From a checkpoint of a small transformer trained on Wikipedia.
Size: 12 layers, width 1024, MLP 4096 tanh GELU, vocabulary 30999.
Training: a variant of Adam for these matrices, 6260 steps.
MLP neurons of a small language model. Each row is named by its layer, matrix (up: input weights) and neuron, and shows model dimensions 608-671. Each number is 128 + 32 x the weight over its row's rms, rounded and kept within 0 to 255.
After each neuron's rows, "fires in" lists the words (lower case) most often at its 100 highest values on Wikipedia text that the model never trained on. A number after a token or word is its count.

L3.up1939 [153 122  68 177 113 113 104 114  81 116 155 132 120 144 136  74 147 126  79 168  98 116  68 157 172 113 184 173 120  98  94 166 103  79 160 140 141 140 115 151 122 114 205  88 114 140 189 108 125 153  99  73 137 164 119 180 102 102 158 171 183 126  77 177]
fires in: "or" 47, "so" 6, "and" 5

L3.up2100 [111 162 128 143 127 137 125 153 116 130 133 126 123 128 138 161 178 123 150  96 117 140  87 156 150 165 170 130 118 136 143 131 161 143  56  68 173 104 113 139  70  35 146  76 204 106 179 103 115 129 141 128 113  96  88 105 106 122 144 137 154 120 118  53]
fires in: "as" 29, "not" 27, "so" 5, "t" 4

L3.up1999 [166  91 107 123 118 142 109 169 161 183 180  95 118 128 156 134  75 154 120 109 120  49 134 122 160 118 114 108 107 107 120 128 108 151 119 137  96 132  83 150 176  94 133 171 129 102 136 136  57 179 104 104 144 155 139 148 146 154 138 122 107 102 158 132]
fires in: "to" 31, "and" 22, "then" 12, "before" 6, "the" 5

L3.up3573 [139  89 137 119 172 151 162  78 127 142 158 160  22  82 146 167 114  64  90  80 108 117  89 118 123  84 134  99 121  94 112 141 139 139 101  84 152 157 134 123 103 125 215  65 130 118 115 160  94 192  82  82 130 192 145 130 152  87 110 154 119  79 109 160]
fires in: "that" 37, "but" 9, "then" 8, "s" 6, "or" 5, "and" 4

L3.up3582 [142 152 113  83 176 113 100 138  72  94 116 146 132 131  95 122 158 146  90  95 124 134  46  54 117 117  90 132 204 105 121 150  88  99 118  98 179  96 133 133 146 124 179 106 111  62 133 102 133 133 180 100 137 120  87 163  92 151 142 106 129 107 106 147]
fires in: "and" 75, "of" 4

L3.up2685 [188 113 189 138 111 103 132 184 146 208 143 185 124  87 138 170  63 197 129 174  76 155 144  85 104 105 127 115 188 149 109 106 154  94 123 156 143  63 157 147 126 120  89  88  79 106 126  58 137  56 123  80 239 150  74 167  87 132 176 149 112  84  86 101]
fires in: "s" 40, "the" 23, "main" 9

L3.up1347 [144 109  45 155 187 129  98 210 134 165 170 143 172 150 106 103 115 117 116  96 151 128 117  99 172  82 138 113 176 151  69 105 141  40 124  94 176 156 121 114 154 123 186 100 169 162 133 155 133 144 141 141 104 169 105  88  84 133 127 135  97 137 114 114]
fires in: "and" 27, "or" 13, "founded" 6, "son" 4

L3.up1322 [ 90 189 133  97 109 127 105  78 114 159 143 135 111 114  57 134 136 187 129 131 113 161 139  98 128 149 184 115 185 167 124 174 195 103 110 121 142 157 151 110 170 117 115 109 203  80 149  81  92 192  59 126 197 171 108 131 167 146 125 115 135 121 118 103]
fires in: "this" 77, "that" 7, "own" 4

L3.up3113 [167 153 174 112 162 140 184 119 131 114 129 142 122 172 169 155 142 183 119 159  86  98  74 109  92 133 140 103 183 163 170 159 213  87  94 170 174 122 170 159 116 114  87 141 171  31  78 124 104 159 154 155 152 137 117 117 106 146 159 128 113 100 141 125]
fires in: "that" 74, "following" 5, "each" 5, "previous" 4

L3.up1250 [ 99 144 208 110 133  98  79 133 115 125 170  97 139 105  91 111 116 110 101 147 143 145  61 155 130 116 239 136 122 120 161 110 146  97 116 156 189 127 143 191 190 134 166  98  75  94 130  90 166 184 113 159 163 100  92 161 158 184 112 100 173 133 134 123]
fires in: "this" 28, "some" 10, "what" 10, "find" 4, "making" 4

L3.up3832 [116 153 116  89 142 176 104 153 163 153 144 117 171 116 111 168 132 163 129 116  60 116 113  89 130 133 169 127 207 103 129  86 176  88 144 166 111  87  89 136 140 127 184 144 128  72 189 131 107 138  80 213 162 148 123  95 154 139  83  74 135 131  96 115]
fires in: "this" 37, "these" 24, "his" 15, "her" 9, "own" 6

L3.up3544 [174  63 166 178 219 154  77 110  84  86 159  99 122 134 132  94  81 101 128 166 112 106 113 100 118 114 112 171 149  99  91 120 170  97  85 130 184 134 171 160 126 144 135  70 142 105 147 108 127 165 136 122  82 176 115  79 113 163 146 117 156 124 119 134]
fires in: "first" 19, "of" 10, "and" 9, "second" 7, "third" 6

L3.up1970 [117 121 190  74 169 161 119 103 134 139 149  80 117 146  74 124 112 179  96 100 121  98 107 112  83  71  88 106 204 101 106 124 164 114 134 188 155 103 159 147  84  74  87  93 130  37 139 107 123 133 103 111 171 119  90 142 109 162 130 112 148 101  61 134]
fires in: "the" 85

L3.up2197 [195 157  99  90 105 177 133 101 128  92 176 148  49 183 142 139 158 113  82  91 125  79 111  84 129 111 191  91 142  92 120 166 109 115 160 159 140 129 127 137 141  81 151 125 101 131 165 103 151 221 136 175 108 153 111 195  74 148 126 132 119 172 111 132]
fires in: "to" 17, "a" 13, "or" 8, "at" 7, "s" 5, "the" 4

L3.up1638 [156 163 186 182 107 150  84 179 150 167 141 118  83 124 120 106 186  99 147  97  59 112  95 117  78 157 154  98 141 164  70 149 143 107 133 106 182 108 108 109 118 134 108 108 176 140 183 126 103 169 115  95 153 157 194 163 110 238 208 134 173  90 149  48]
fires in: "as" 47, "but" 8, "so" 6, "he" 4

L3.up456 [122  99 116 131 131 175 158 190 140 162 147 153  64 147  87 146 178 141 138 153 109  56 124  76 107  77 143 120 172 123 152 135  94 122  99 142 110 137 141 134 127 172 144 101 140  81 134 146 105 162  87 126 135 125 116 146 107 150 140 118 141 124 130 139]
fires in: "the" 37, "into" 21, "to" 4

L3.up2516 [155  82 158 150 212 122  42 143  73 143 132 101 107 132 113 133 114 145  85  99 115 130 123 118 119 108 134 120 143 128 149 138 144   5 107 123 121 127 101 102 161  74 113  87 192 116 160 134 129 122 112 120 183 184 110 135 146 147 159 138 174 126  97  48]
fires in: "which" 26, "it" 15, "there" 15, "what" 11, "she" 8, "this" 8